python train.py --num_hidden_layers=10 --hidden_size=384 --num_attention_heads=6 --num_key_value_heads=6 --head_dim=64 --intermediate_size=1536 --vocab_size=2048 --hidden_act="relu" --norm="layernorm" --norm_place="pre" --norm_eps=1e-06 --positions="learned" --qk_norm=false --attn_scale=0.125 --bias="all" --tie_word_embeddings=true --parallel_block=false --extras=["capped logits"] --init="normal" --init_std_qkv=0.0203 --init_std_o=0.00455 --init_std_up=0.0203 --init_std_down=0.00455 --optimizer="adamw" --learning_rate=0.00095 --beta1=0.9 --beta2=0.95 --weight_decay=0.78 --lr_head=0.00911 --max_grad_norm=1.0 --warmup_steps=361 --schedule="cos" --final_lr_fraction=0.1 --batch_tokens=65536 --max_seq_len=768 --doc_mask=true --train_tokens=300300000 --max_steps=4583 --dataset="wikipedia_en"
MLP neurons of a small language model. Each row is named by its layer, matrix (up: input weights) and neuron, and shows model dimensions 192-383. Each number is 500 + 50 x the weight over its row's rms, rounded and kept within 0 to 999. Numbers have three digits each.
After each neuron's rows, "fires in" lists the words (lower case) most often at its 100 highest values on Wikipedia text that the model never trained on. A number after a token or word is its count.

L7.up1524:415517512573431506513522430550452526537528478657464488449500515502471391501541546527501497494404520492397468502508496657569583446493577438452500520496512503579521501518492408598478512475454472538508493564523585435358442453540482465511464476449506469495503471596435453420510488561623475426461580425558594535512542479502473543517497537454542589437480497628505392478479525505414437562465565582400523577548431477519495536582510514472492437485502515568570618510530539601487369500481498533476535486436498509478564518468532462498486463498463554414458608609572457512549462522488492413
fires in: "for" 37, "on" 34, "upon" 4, "to" 4

L7.up1382:615544474526544577556581648477448437549568483489468471510507643576569534490556405458526509520475553516502452462386488487451475448527525528473615448481530515503457546522488490475445480555394522467536462520458527503512523452470402507543502456440558424447535486510582542522490504505505539459508494400511560646468441486401614493563588521534459547513480490550506518414524546472456519524552579473473508463468498456643415483497496503459575562514517455563479500501531532479442459519505494500460544498448398523467468576524472427439570542460561532364580515455443381528518487505558478516
fires in: "a" 28, "s" 11, "have" 9, "has" 9, "is" 8

L7.up981:551536410505541475509589532508602600505594534503412465550476526453464561528563530484436494458483491452495621544539484495498551577390487513461612564502515510498506552443490461511474452482454513533511437481407472434499493478473516469481489484499479474443486471510575531491504476520542504481501452470484495487485475434426514487517652455539419458573472491503528512522539492458449483453617580470514430467446504536597567508540423546432486510500532493459579533616507561550474494503483541536452627470421422482531418598435474427548441541488465522496497458583522412441451489478493482522
fires in: "have" 39, "has" 14, "are" 11, "be" 6, "had" 4

L3.up618:477535482461442529467512622533571517454527506507407556559458548484505400474528510447504546428512436475517508499492558432495559475495570545495487533491490540519451505573561438437426474477457496587539505584523523542593541572483426446418525536490561400477448509592505584408529509474510461493513424452455550503500471500463549460462584495571463473460528468505504464436492530435399513476517599563446551548494501407498493596535545525584526479560564529500500517527543533429517425444473523554480476578497566459484509503429529382369511454500598533482456489471512512423519548498524471507
fires in: "is" 25, "are" 21, "has" 15, "have" 9, "with" 7, "by" 7

L7.up782:519614469504541558458561482443473559579494598460403482418480507477544521460505500439432545475475488490460516552493495520498570433510518465451562444530517478530382525388573536560503542584530572604534458476406526486465453486537538448515504457446473614549461531518621566480535481408474497481457491501554522509491502532550522524519578570528398470521476384586422536529499457476476494429434481509517483445497535502565424548530458572512535495433516466443543548548555433621507462553505418514454509532474432436569528501469531502407522489510508513495443487504517486469417417481427594595
fires in: "and" 56, "then" 10

L6.up1003:528471516480429557519516562524507664500520584456566491430401534509465440534559575565549545532523522463508540534445526473514605525640626457396515493480432480640467588564562457499515471498527534542473465572457470424477375386461498346539555399494488459516527583439510572529460505426540537454493519479505570538514463500453491547442532433458536485397435481531514476557524489523463481472463470608536477555529419483441411556454501479525515469375521456432557500560528560480545341530575542501466576605414567521462487502436484510468459564596488527511491473420535496527476562471559453449
fires in: "that" 46, "which" 22

L3.up758:525545470520534650529509476424521559512580491571498544562403521482588484549514468507539497554479529528531539473432479456456459484514452500433447558492477537460440481494606460581442456432515524557500504507487577489581473503441458483410552464493501438496523507452571568434503494538560486467553462556558447430505478504607510412485529515508441447477503466513495485560483513538431501497581586484470495506457499441567511502431407550541557498572557418531501460553552489518461458527533483423470500456518562475516445489473462474481537451535583534385459470540600516587546556511524510601
fires in: "also" 59, "not" 11, "only" 7, "still" 4, "again" 4, "later" 4

L3.up503:603500448437520514468524470416568576521447458500502548529468506459493381470466522536479537375475536546494524403457529552438438541479488520434460456487497535516407513506567494499518462494553554635456432484483554406508398470460515445550508413531433440483547498578474516429521423464546459488406485517545498607549530526564524563501537540573495459507555407523454474421639560471562519486456416496463523516495495478509501526411531519538472477447538375455571470434518531531405561579537534571498422549471506481529440483446538435546468527526525550455574565523601564562455463497594543468
fires in: "of" 91

L3.up1096:515583375504464535482486635497519470488518404471489470526583510489508540494556523435409528458487533464539517506513491534461611510500531462536518466510487472498476468527539472473479407421466654555532406533536483521459449428466508536468467436537517586499385515550550519569470423504529483490451551454453513362501471533517529495507498544616495549523444458487445528620544504545528538557595481495517469490500428476545503460476419543475499536560547508341536424541516442593480404504469501539478493462450484547553462438452502513564436496538646477489453542484524428447477531462496579550
fires in: "the" 31, "this" 12, "his" 11, "they" 5, "during" 4

L3.up843:567544546530422518481480605377613493454562505546431453556503500532534460556522463482520528548446501479465488509480488487505561595473480479509433374506517577491454420438491521532496464457446541538502476548535628434484435365520472509423500494500495411464502507586545576475454544553536537422486468452557493372519511482517529469502502493590444455497414485544473494588476503473534450437568512541460517458468523565464507546523506512519540473619537484435506535510510473546429464482488527496484538497480520519492467410459490549421527591488627560438540547545504469542536524453523525475
fires in: "also" 55, "later" 10, "still" 7

L6.up751:549491544597520522470594548598574526557523562476448503453478535499512483374456534541460537494460552573533503479494472532548491512488632492448470423546407483525482513433562496526467437482429533435506510510463462527574541519456545472518479475483519487469456469515524402541482467443441563482428505488612500640509486621534558480452571487646465525477546590603536430456464470479457573478519493558459486522462452492524511491528503564524521528409463420516511572490493506522541459578520521561499522587437595539551551524489568497468493581512512541454463501473552499525509493427412515466
fires in: "the" 39, "this" 10, "their" 10, "it" 7, "that" 5, "him" 4

L7.up309:477626512469470481558526533515562464468550499502626487588407555477559388509523484473442514500504521544547527461431505491504496492470504486444418540488528502515555557427532537495550605493498457500522537543512481394571462578463559512444355505520559558479471529560458548459459498467442463475506613436436486513563437513518480462575549467518499490434603461564485480469549480415397524518544526609446519513492411516545590429485471505461473412497556439524471599538500544569576453534551530468505562544475483528514512489504539515478443524519404503445552487551451486572569488587490575557
fires in: "he" 24, "we" 15, "she" 6, "heart" 4, "they" 4, "you" 4

L7.up902:470491610513546552467600508651617465537585504548508426436453524461558492543526533478384573520516569597481490508487458482469518506521498510570446547550555489456527523514561495494439550565433508598445487475485460456574495488505516511475530517484441515477429445543482587416477567454543504568496453507447442536528504515484551452521550482421446538525520445538598508497563499501527475448502566545546529622458490541492502458449494511478495426431501451519511564354499534449431531529511464478473451543436476573571474535492514473407453554543465430410528498505484439514514468488413603506
fires in: "5" 15, "4" 13, "6" 11, "7" 8, "8" 7

L6.up915:471496334626462445524507500486575547553454551507515465559506507477557497548518490480426485518487408482526535455460487512528527539586622548434474509454480507551440555594518557558459475535529484514470543527553424456563489468400504440586521387598563479539496508487537532499478505565503507467491455466463415444540494468543571427536605436650438498472450440554511496491471530492473500568514491578465479602528412509476524544560502397547546472435473538486572456536482467493454511545535441441497526536493558478450512585484439510509437492602484501432474459624481439425417533473534518547
fires in: "although" 16, "and" 14, "with" 12, "while" 9, "he" 9, "though" 6

L6.up921:548452455594594554430571438500468560528568479510490433514524484485482483570486401435527500518452500558478498492535552487519598394541499507417475470467503460460583542526505575446517550562382500458464549500451417476467498489563511545551537479461497534405485595516446578398487453429425560554492474491484459413503473536525498413537517462551568501495463478523462497483539438484445494515517556507584603503426527522538522481551460436532485444522547425478544565443516474463412426544589444451506550503533496517513497562467476558443495582625427486502440504550480417466539504468423550571
fires in: "first" 49, "second" 23, "third" 9

L3.up92:619586519479498598457498597553582493502475450474404495486580525584459512564528438497511481528499487507505481398404464471439494520561523448490580558506565450516444460472473580404464406501498470443450437457425605522462500492441548439480578495448496449452492509503496532504534471478463478468511479471516582604453503552497590395521610449550455450510479462503467491466446442490545532395527500522492595556464475526459500520508462575455566438585468550430480525493486601388537487481528514423486497491502533527454464520461481484430538632506471517443516460494514498428474488517582450382
fires in: "is" 43, "are" 37, "were" 7, "has" 4

L7.up512:529539535558481517463629483548473541480495535499447542449448512464430495372475505526459503481381481486492505473469466453545523471551536442412474482551452531549491526582500400573460524508508458561502481419536535486551493626492478508516480507506464555454515539458542536430500468405564504488518496453410413512468432468461561596449556448502464531533577457463562526577511471540482512421529579586490475632472489432524621483481492446404538459453446541534479552529565491511462421568519521576486561442475475451555495499427530428530500542593547609496485480543536528441474563518540502528
fires in: "to" 31, "that" 17, "be" 5

L6.up1442:499483526477534515545524491550561500539536485565558540480464490514528393395610492525459587497500583510424490475543591495474505522518579454400485518588563413551503534422545482429524547464527508425507493475457466500507432479491588466536409319500467596487578558578584520525487467428494532501532523576509458490562517509552495461548535556482527498548452469450449498520583435480542436530539521528495457529453457567503550537485528500456439523510551414390520519438535542493530465496545506477463499537374580523485577513532491502471426495556553497535471561509551565495484442497555428491
fires in: "this" 34, "his" 7, "eventually" 6, "that" 4, "computer" 4

L3.up759:498486445503442524466550572494534428486514471501436484503436479467448435393492440503416512482513462497557574514531520529501586505530458515383424480567455422518472516491494520469430402483517477585527452496484561576471418459502537443483479492510447571500527514469465525481515497522460458460473611526464471488503430505592492509530543526567476546486528530540494528538461544568550525468646402558485494524463384585562563448566483450439445464556455464494465526430469493443502484568527558441491477560493402465547499480582423560560482463536489587534515495501562479496452645494469504514
fires in: "it" 34, "she" 8, "he" 6, "items" 5, "him" 5

L6.up677:469469535582524581527554558466489581507569586562454486519422532533564472499436533525480439470437445476481552483498552518496456394532558433441457486533518479452463493510532603529428505480460651485526503472526508603436488493450443469466413442449419549494467500534457459506507460559525479495472470410426520426527510499529404550462515534550550487418529548488445481573486568519418569546513509532393526554547478511522535552522476478365557497490615576456461483518530451532401396536511446512482472485457585515545564454380477421533464448503585591546463531575553423522527524475510471460
fires in: "to" 16, "by" 15, "through" 8, "with" 7, "into" 7, "alongside" 5

L3.up111:565584515555503559543551532485595480502496563477458498510561480482435477487435465507363509484481456545416511457508523548479541548529371493562440592540526549474481455499429610477499522486514439463456505505474498494498537468560574540432560462463475455482334501546431528482520524490462528498535507497453507478528501496513573521519523504484569488433435415477450497461466457440546394551516498496461409563479521562473557526554459510501518458540533396468569585490539458467357486536478435485477511513469467512507437524446341455572464587495532519487513564526551445545480438460572427441
fires in: "also" 26, "later" 12, "2024" 8, "2022" 8, "2023" 7, "2015" 4

L6.up169:436581529595461453532513583540599501459475483485563468524473563464462485474545450403542528540502406494534523538468542447496589519540605498479368506515448527478497514511592498487542433580549554413540469481378490425601512554508480442529465459483470478502467566451523576563505473511479490477481468521485517499533481497472398460501528491494440521500435554576357534497575501494465480488491369511520502518571424481508509501470528432491528528423578499488491518510583551499544488411559482550479437492462561392546503459475536538552410498485496484425486566460548513398521506427577499476
fires in: "but" 31, "which" 19, "where" 4, "united" 4, "when" 4

L3.up1107:457576562479474506577498564485478520541530465619527521542426496411509409465519439487513540521502491522460509483492505547452524624440554541457460465471524419527533536462543526515580456527536609465516484467463479445638596399457504505526420425537506516522433478510516508549437547511544496418466455446419451563496425461489484592542509557486451419506485424566459601484547461434578482489494458543503554522434498500509513464535525584432438498515563496513548451441524464527396518490480436446493494487499450511510495421531469474525501482535562534478416551494503584556472469552586446412
fires in: "society" 15, "but" 15, "soviet" 13, "soul" 7, "and" 5, "so" 4

L7.up194:549524511527468525492521429507484562442590418514512417489470424502418434461462518473530507483430570443463473516475533480547641485447596518362576471522589492649489571508576537471388520517518473581510443461412578456527474541486579497516481496507483441512478494490575590478528413459533554410519491463421439467507574460463521484407567501514553520507461466570530407511507579503466499474501531539474570504479426470459450576524425526496507484513586543450555479536522519546453471547501554503505487434509482536549544610492507437405535521581484498500511503573522473586455603505506530520
fires in: "of" 53, "first" 15, "they" 10

L3.up544:523563503487540551476510442501599567486465400419470499421445538522415431489564611496461499415497600546499580478469526531514492427483526512386577375569520502514417569540539508428433486468560519506526493459451501427513458447504529438401451499490517533476505495539490463474516439446421506495476482439529616568555541516503523526506527479507445540459565526461499498453545534474514508464477464494518542610489545439523519554402504444478453474405542504442460628442528542477526492625526528548527486586432485492501557463456547428431481535529522549505555510540522565393491559525524545572
fires in: "of" 46, "between" 6, "poland" 5

L7.up1230:496470467536544502470494525528539552431483511547421430506440498524530526480499553572492536465470473545466405555474549437614497446501551454507495515485477572507503559504580474501360467509543434567433458524438539550631472564446487484525482375489577495454532459537531530494498400556527537509548450514549405533522520517464477491377559543586362542405564493475501421625536482500424471483457583589503450473548526453532505524519433592437427542435566413491501503516558533506513346558480491503496526534489522520494607522426563553439467517520521466552584499592492579514473459560493509538
fires in: "to" 57, "they" 12

L6.up129:442550487546551463584468501496549514537578467485514448603376544586511506583613524516423532500576433538556488522397492543362516473504516517393491552465568495505455534401524422592534435451446451537519464474495514463491511537470503419396451509468455468465572536522468570495500507547620455503600429497420529436559505396557470477510599510489452506455443497549504473550542591500455500476490507543564537550461546544522520437504466480526545496488534543505491520577613621536564511505558468472467528554412555546431515570493468462523504477547440518403539455508504476550588538471451444556
fires in: "they" 29, "you" 9, "we" 9, "seen" 5

L7.up657:482480502524536527475557519549526526434512522547515453446585413547388523548449463598488538461463481423542634585466436446537501458502487527461512395449600526475472491508502435505548477541440454565468494452519574529564509508558531430491432493642493470498461658433417582416453499506527538462459537450436458480457516437478549502481576488538457511459524552530490480486541511518575552528535478630458519550500469519470543419478440470578473481549556496487544512532472511505412437579499443475401515488515507569602521511490396573533471468554420534511582521483504471555409481539474518487
fires in: "them" 31, "there" 16, "time" 15, "themselves" 8, "therefore" 4, "times" 4

L7.up609:538486478512511534535507504523501492492597517488435421551375513445473453438521547449455529448465492482436577533479387568398378502559478518440464527572457460513509467406593576464456425526412561582522502525524481497503521529521457537489543502542545502521505517539559458404551505440478498428494401428532556522491511564475445487482551481440444533497455460572495498492564498550466492454524575493484571508494500506547523492574535540504505408512519463477523452522503500592413425518512446506468421542454505492545462474503508415529494586505563534530590578506490544538525445505473482420
fires in: "to" 31, "with" 20, "and" 10, "into" 6, "of" 4

L7.up1531:493461455498466542523510527537413432502506512503485469508445479512543446482463550435501492455460506518468496595510497574480491527464546506439484412504552510520593466501544483467403490512429584559508427502484575523486497455544506476480446503472455474392488592576553551428528432504488538397516539483552522472500562522504504565502605542491467546368511440529448516580540532551489553467419485514404515517534484451451482502476488495572492363511573441458561560597512458561445395522472514506472498526395559527527588524462451475565438514460564580548460568517536475494510491554487516464
fires in: "to" 15, "while" 13, "with" 10, "after" 10, "following" 7, "for" 7

L6.up1196:585500478518447524526472486509610503497504459504574473528513553561546425488527491441442469509441468497523534490460537536477479545403594552528394494574487469569506510479496425507472392466455587412480501476519577520474487430496497500542500408541464545501507439395544541494516487530463578407498596440529515605544598599534500475482674510518407505503564412476519433628485562516431517537488511541445489513521485532473625563539470533539566433498530397412574523457541477540518435415508515515518549464519449520607512493560487400536444479478520573497536463584456488463543524555471432469
fires in: "to" 56, "from" 11, "after" 7, "could" 5, "of" 4, "without" 4

L3.up623:413535491450495486538509499575512535522486412481539484464554554501520434450526413516438517455460491492457615511503498545392477432490459523469531529472437557553438525579560492420589474498469554620468558492478491465538477529514519495474470440513456435483416469414530543413501483446490506463473497471448474561520508552596515476443579528537483518550497536527482514368536504376509473489466474468492443598529518549478489524501528542487488528554577470451550532408582582514511564446518484541499475500547487552522554472538464485445467434559448532498562584483560382586550454547556507523
fires in: "would" 19, "did" 13, "can" 12, "could" 11, "will" 9, "may" 8

L3.up190:491585481588468501502490494451535515554522557420450482590564424449501530461416477491410523422497442489425523447493497444538531481501464375489465401447466467531456503559478612512547400510520405523559496418497483497480492410518493432503491333522385464430495485488468465523447438477502412522514568538473536397531399514517572443508532468606510466514513454498503481479500440546534568448507492530611502473513464583498523422477469497462539485485537549431572522516495506540413490536544548505509548499429490545515449531508463483494446521521484522454550441575546496549506486467528663607
fires in: "he" 35, "the" 11, "it" 4

L7.up1388:515515450447454566522518549573530513511459543537501497540440509549459503492544517459379582455470504495598647493540425521547431570514526533451509438482404510490529479499520463468406547623457534496533362447417580464464446444491503509463469526486510483454487497500559485396544386416464482419422517573479605504475480591458598489571630470576442563496459456594436514436554483498485470559592492514511481461457482441591475518569525539463483514479500424444593570448450528440528511550469534552450469401462474495534480516524503473500546519462551471482462451481519507509510520481495471537
fires in: "of" 29, "with" 11, "a" 8, "was" 5

L3.up579:477499455542468564575485622503475505517526437543583487616445485533545556421518538503415515516468482527641486517478474497471502499455505531455454528560493539525498485540594537570522397483419482562507433500524536479468500537521508553460437353513445390501534523546543492439528499517542409416397501466576429424556463541537507463501482613633470577524552496602465421573478475510532522453548533516562469451409513556545535503458461403508501537526494565496517491424532576584467507497531493561475488515465510489519504482519577464423543455522562502443578582539549554476501429546509417518
fires in: "her" 63, "his" 15, "heritage" 6

L3.up985:413493435513498559615545525513505491470543496544426446588434563556558441399531464494528453511493501499448492456403491583446553501527476426469500401508452512542448541495567499493519409460598599630515472497511509526493397549478490541510593444582484450495546496525591573470517424510559445572515505524586511474509442514595481519529542472525507547471536473547543503491609449518467515475518422460569548496468534469508539488458456433489459504496469400420479501513523446601452510536478538546497480534500532620477476446530489442515483503527553521504564504426549455461463589500550509510
fires in: "the" 58, "this" 17, "what" 6, "it" 5

L6.up238:583531430522456473556561584597602487590552570446534492591363492461521473466458479474426528435480465535516431509505540505434514409448625466385494520515553452497440513560480509535550549553531508504500546504472447486442485459468504513518572487528367517500472445468558493483493515408515454520485502462476445470574465588532405525610580495510463536556436510478478472554422523506448485517542487516491483480506437440498531523455518464472643533567565458466508541467575553452458491505543510514482474486535538533512494474442537494501454522546483541431431442519611488498540541456467518520
fires in: "may" 14, "although" 11, "october" 10, "november" 9, "june" 9, "december" 7

L3.up1051:495544481493497479502504590544564581481482432512492493512464578504469515491592516455545498485423504512534503474521424535537499393478569525521566536506477505543514543529524542508530495596509459521524525468459554468428446506564514468449430583513519523480493532573443520460497391528463492515294470502496558540504513496492501482509509523546579483490463461539571518425515572512497476417529472487458508458501504485518537502593504524470514526509577510548485557552538534432513366507502512662445428488395428579559552521447529499428489533497512604491531510469527579431515545479542502510
fires in: "of" 45, "on" 13, "for" 5

L3.up362:580533495511488447557705506522551584490478526456456462448440568557442514493561488502544497538508527530439496452401487539516442452512515540395524484487550478499485540587497480454561485464505466498475507477476550522506474450468490531495399541486443513471477551483555566422480490395489508472468460431398449511545452524592487412569584461518534498503471350496490476489501586528450522430599533483489554611561451417525564438550476502529415514458571413506542481482537412496542471433508471551478593515526510515492573608495494436404554512545482575459615516545595446465515479527512442583
fires in: "can" 44, "may" 11, "not" 10, "cannot" 4, "candidates" 4, "must" 4

L3.up1082:491490454538479509488535536539552488472556389548529486513427493449450355468474553481419518500429534638521437527517466515433525570484466517416475548538471496562541463454572482544524524477449539545424535494530592462524525418432545502493514486467510504496498507566514602454462586453490486453472411487502480488517525586540515447509465490491461510412486532525499479486574481586428511533515519543442601565492516484478554497469609437497534480453477508494522533448522613460490530385524485539459531466453471424526528459442548461453429551504451651449465482545503491540481465450457499451
fires in: "3" 27, "4" 15, "1" 14, "2" 7, "6" 4

L7.up1225:531492485500457453453492443529532584569481455482508495480422540552591402464548447482493491490438482571613444500423480505495513556565558525519576507539423594506488519497576481473496514516540534570508456477459587520493489384446483485534528453454410512429481489534489568440542415448445547473429527457498518674522522548417494522526512483474538465484454513563500506522492492493452551485479531523426541487520473450565535461612523477421515493543466513477451550528468546470402477520487546555505457484458549539587457485453487403425461553427519549488545545494478495488511422545443522450
fires in: "in" 54, "at" 19, "of" 9

L6.up1477:486545510502581519545537540467490446518407514505438403572454585472541438514429462508501534473484446503577482443448528533525522448497546509488449451502492562556417598546560539494493597491532472535519427517478538425469478461489573517502526483495510452493438453497568562498510545423492602437527394436495483423536584488532504473483548529518519477454480459524485395519433592419468496512529551461418512569429523452481552518629527521462504430404488536488527477474479534593419539570460465544510450416525551484555489597445489427461519576461492568483506525542495420564506434486471403548
fires in: "also" 40, "later" 9, "even" 6, "especially" 5

L3.up179:527473451464466533446460507532430524480443492455510491488568451487394539541517502445482562442498522513580524541490432488451538488512542548503578528473445393597514466555570550493464498473497455434558491500583535507561521484565524493538456434547379626510436580465528518454485571481551562421449416459442478473520462561504536544464546504592515520486509486480411505528482502543479557522518387482492520496435457491544499526526571509428508410485556564425544514497479555526461536573492528478469517452449461528569482467533502466446564511547500607521490477620503497508484476487480481575
fires in: "them" 28, "themselves" 7, "other" 5, "agency" 4, "historic" 4, "anomia" 4

L3.up502:525473469507558529503484464487481491486484499551504552619460456600516466525477518553424510538396509496507440395512466582452495558522431302539474539571413455454460420585486465374479460515536552538409493452505529589526474561410508497570449428419458478493502541411468501448494369537520515518479645437440511370503460514586573400449542406532504525424534479574515499519499562504398513537478540541468537535500447437468520545475475514509485512423580446535588459516471420496445519490474446520480460491461510548479460581555437535552457466479621469536468457512487480464463534517515463519
fires in: "after" 16, "w" 13, "n" 11, "e" 7, "when" 7, "population" 4

L3.up1423:502549508556526529554509626413551516551567457597512520614485497524513504487510495571432509461485527496497524488428501541453604545465506437485470444540457480479476496384455572498514406445444504511522569480506523464423468365461419542474465458490455391438539496596462580422477475541543401397360488512531502482503495527538515486680423580564464612512543536561495523504578475426613504395540523486532438482378502586495537499431497473442460513587524481505496497497505523516511531472543524617472556460533461432503550456514426509526449551502491565420572509459613492623513537484524455425
fires in: "his" 36, "from" 8, "her" 8, "moved" 5

L3.up1231:528515401457466564583478539508512564453463457481407496495393535523558393410549412544456433449516474466526550488409483596482536408560463493467505441474467472489385558534523476527526442457431546530526445472459556568466373454473491489466547446510502533530473490580484564486557441457503522447539554437536585600494541485501510530485533462533478505417493379541452516506502447535610443359519510523463477502464552492531479528476506467488440527415503465375469529484472442620435495526484534507528434548435491571531529456465490508500494528487561501486537550521473566479510571511568486473
fires in: "of" 30, "to" 14, "by" 13, "from" 8, "during" 7

L7.up3:593503477497429500486543595550517490464510535532490450518541557478483444404531549458364488474406482433477535507495467529568475471471532492473480425461560478560445541574495553524412441448494560487523449492437572534578544529459641556452465455485455518521448509463593583511544474396590560387519507463480430441440543467455501562575530501517551636406409518525457490486484559492507554483507502499508527496476449460496501546528443489525568483508496433412470516481507478503504478500467547505521545481458461588529517459510434529541410542405585568477523585491566383545437522529519490482
fires in: "was" 54, "although" 11, "though" 5, "failed" 4

L7.up750:534571485510395562512500498514545517418472401524523481481468526442513362432469445525544477511407470478544515482486513517497520485523566540471531484583447550516569442575456465404488464489581467476490417523505566456556440600480450448490533530464464610481431511597475456479497382480526485518521509532381517526640561537516563406502458457454548495492674523527492537537570464494470516433458485475514583524496556470502431481510489441444484497483471557501461550512539515461504463575465490530448474522439645560521515517443484424552465505447575533543534570458380587568565545481540450506
fires in: "of" 34, "in" 24, "for" 16

L7.up23:496506505519525590496537612585502489501492595601495435497515502500554407367512524430371525499462493427452417559517516575488486473466511498348470446530578497563476581487509523531435399426542455541518454496487492495546548549503482508515482441471553498531501488533466572589543468507403484475544504541395449437527543475509532540548593529579429546440589507625498470621508535511514518589525544592504512528475457502409487526536515523424460444510542459435484506465464484512429405557504540516514475525467420533576436507426470503478421502420548512511474551509545504573352506488557529551
fires in: "and" 30, "who" 14, "but" 10, "his" 6, "out" 4, "about" 4

L6.up271:470562408512549552546444532493516544492561533500569420500564467459534544509477490462452513532508535483539456545501509501568521539521564490518582449476553523598493496472609534478443483428513541532529542478453499409527492458528481426537465492500512549489535505550618536398457424512499465502560462486439502483590479437443603469513487517547525469485492466494379508460481494427528442555474506557486536477482510466433478537571612475591474528535585461395597442480605491529464476522524491491448448510477510486527497465538471485565467495566580491518467494496398526439363552452466544487
fires in: "of" 32, "was" 31, "as" 10, "and" 9, "deputy" 5, "appointed" 4

L3.up18:468495471486475500461578542497521519451446449403426496456449566585497480480558488502582481480439508536510418504375505502510497438567543477376485572578492432581476597443505450416524493510601599458507412589487486447515533587392492481565530517556572629526554513481530537507500485507489561534499502467498495493584463559569518496515552490451455467460488473513442443429476416495429497524521498525531545540553431441467528545519481405576557553459549401428523527540518488457537440502492528556496497548520540449517482545371628539444520477533595502514498466509506509451509513498525419499
fires in: "including" 18, "include" 10, "which" 10, "incumbent" 7, "includes" 5, "included" 5

L7.up603:473494439506448501463497589475490547541568550431506479486534577506456499478636398533493467463509446498523549437457469476475600524530618539345569476508356522553414552534514543568511386527454544510563500474538507476557562526447569486532534530586524537559481538422466537512542570507547495523505451500556419480582416529497469512520511500580510486501528440513543427544551436439519549436504490560499543394412440507553555630623481537523508393475488462474524496555471446579574430468485437570525498474560506544575490454451508407454422543525479479550514427514500444531514508433450484536
fires in: "he" 35, "and" 17

L7.up998:523525481487475535460511495483539612480504424506583503504440498548540457462436534411505534468497540551539404591452490510529533443583558480499610496580527516475561548507567558512567504471501492589506452585489475458501508506490523451529571533487556567446341499535525572556540494401457551492488485481408446535563531491488547482496503517498418469380517461623512522588487550502511477532484482499474517530427581621501542520594473440460507446409436512446488536529500541509422525497456551563457427479469442472585496434505548391487421552548513509436436525474426602544512496527454445566
fires in: "in" 57, "institute" 4, "institutions" 4

L3.up839:476601517535463554471496613573509613484543553586440527619531572574562523559538504526494453498476482501533398416459502460476502512491417344490542523513441485495568449588503511460526361468477571459562511465462485535454452416492496512460446421469405521495466512552421543478489427497534515478452561522520552409586453501610546452561516494499540486417506412505481529609475489543467568486569497504476513591585398422537519511536476510443475428448569432487551423524518540561406435481453476600460483486462501526500510415591462439547490467485559510546443468468447488467464513482491563524
fires in: "in" 37, "on" 27, "after" 14, "one" 6, "with" 5, "when" 5

L3.up1482:516609516456510550588555486406550523495463434501522521547461443499454402469472503508400489411502540573494500506449512468376500575528440425384465488572491521535444478421477506583599584496559564523535583490412505444452526496431511444512518459523399495535510513514503564530541492466548517492464482440554498538552499519556475569521618541431358428488528563472438499513480494462478438524550528468456522477451508549524557619495496514544565520497578561375443510430542537483479592404527508529510493504540465431526494450539575411489422504522491510388500530482537596542515432450524454439
fires in: "in" 33, "december" 11, "january" 9, "october" 7, "july" 7, "november" 6

L7.up1068:448488434455559604485504560527591553506563511557459513568473468479479480489576437540494492580540612483389493516500535600516571543475560463390510535416544378571379468417470464511567485602557491543503447493474422520569475501438451582566479408483556546545453529529603586503523366482483544473538544446537469458490512505424568478492555492486472559478493500544436526469552519475545472423544537454517439484430572437548509483519537534501546488477502441407534458557540521595520498472564482511488419511495543473469470514446432475605443541468560476529485521521477464481384532457435499509
fires in: "and" 81, "she" 13

L3.up904:531473524506456570479517523505509564496527538565449471588434540437453416554591505524477500513516452500426598346393488472492515429494483404448472532542496546496516527531474622464443533545404498465485478492464571480564466469405515533458513450498516572466396539496464545429486415505465538504495463504504458411549501488544515452539478460501503457348486359533569529476541501549517523480522438523487421504457533477523524535437449562444435498480546511527488482479503529484381552436588451554433492553440487482509614510439447515463473501497432469447518443501476492565502576497466475559
fires in: "we" 16, "however" 12, "weissruthenische" 8, "website" 7, "western" 6, "years" 4

L6.up625:581492498562506563504514541524567593514513569456502464561492589497517501497499542537484507467483526504622644391429568567505400480432619526448519476474524439515533605484538493456549444573519534508496457522503470623493569457553533533480508538481518523449510657527491575431515461505540546542472505556574484471523505533515505386542525484609522517475507484510550473522455542454557530432572491447461557434463426510529535532457444522409444400540473516404498538498503533534396500477492354483458463554511553534475521503471462492500484541497415486460436462458497460449484573466551424567
fires in: "other" 35, "older" 6, "others" 5, "western" 5, "website" 4

L7.up138:472514381509342458522498537453519498501490509581398479491479520481517420514457436501468577468342436542501619511491438455560505594489479494487468476462525517419515467547568511368449512521472469473511421476466523503435417454471463426470468553528418495439548453489537546525513540523583523386410508444468535412537518512485515527546512415538525516490562513565436439536524498543400455554525541577415499561505497501440376474519527583562531486526511448469526566522594490520438484466508506569479436537470456521548548483473534431511494481486505539453416482542501463502460495447485505404
fires in: "for" 48, "with" 32, "within" 5, "hills" 4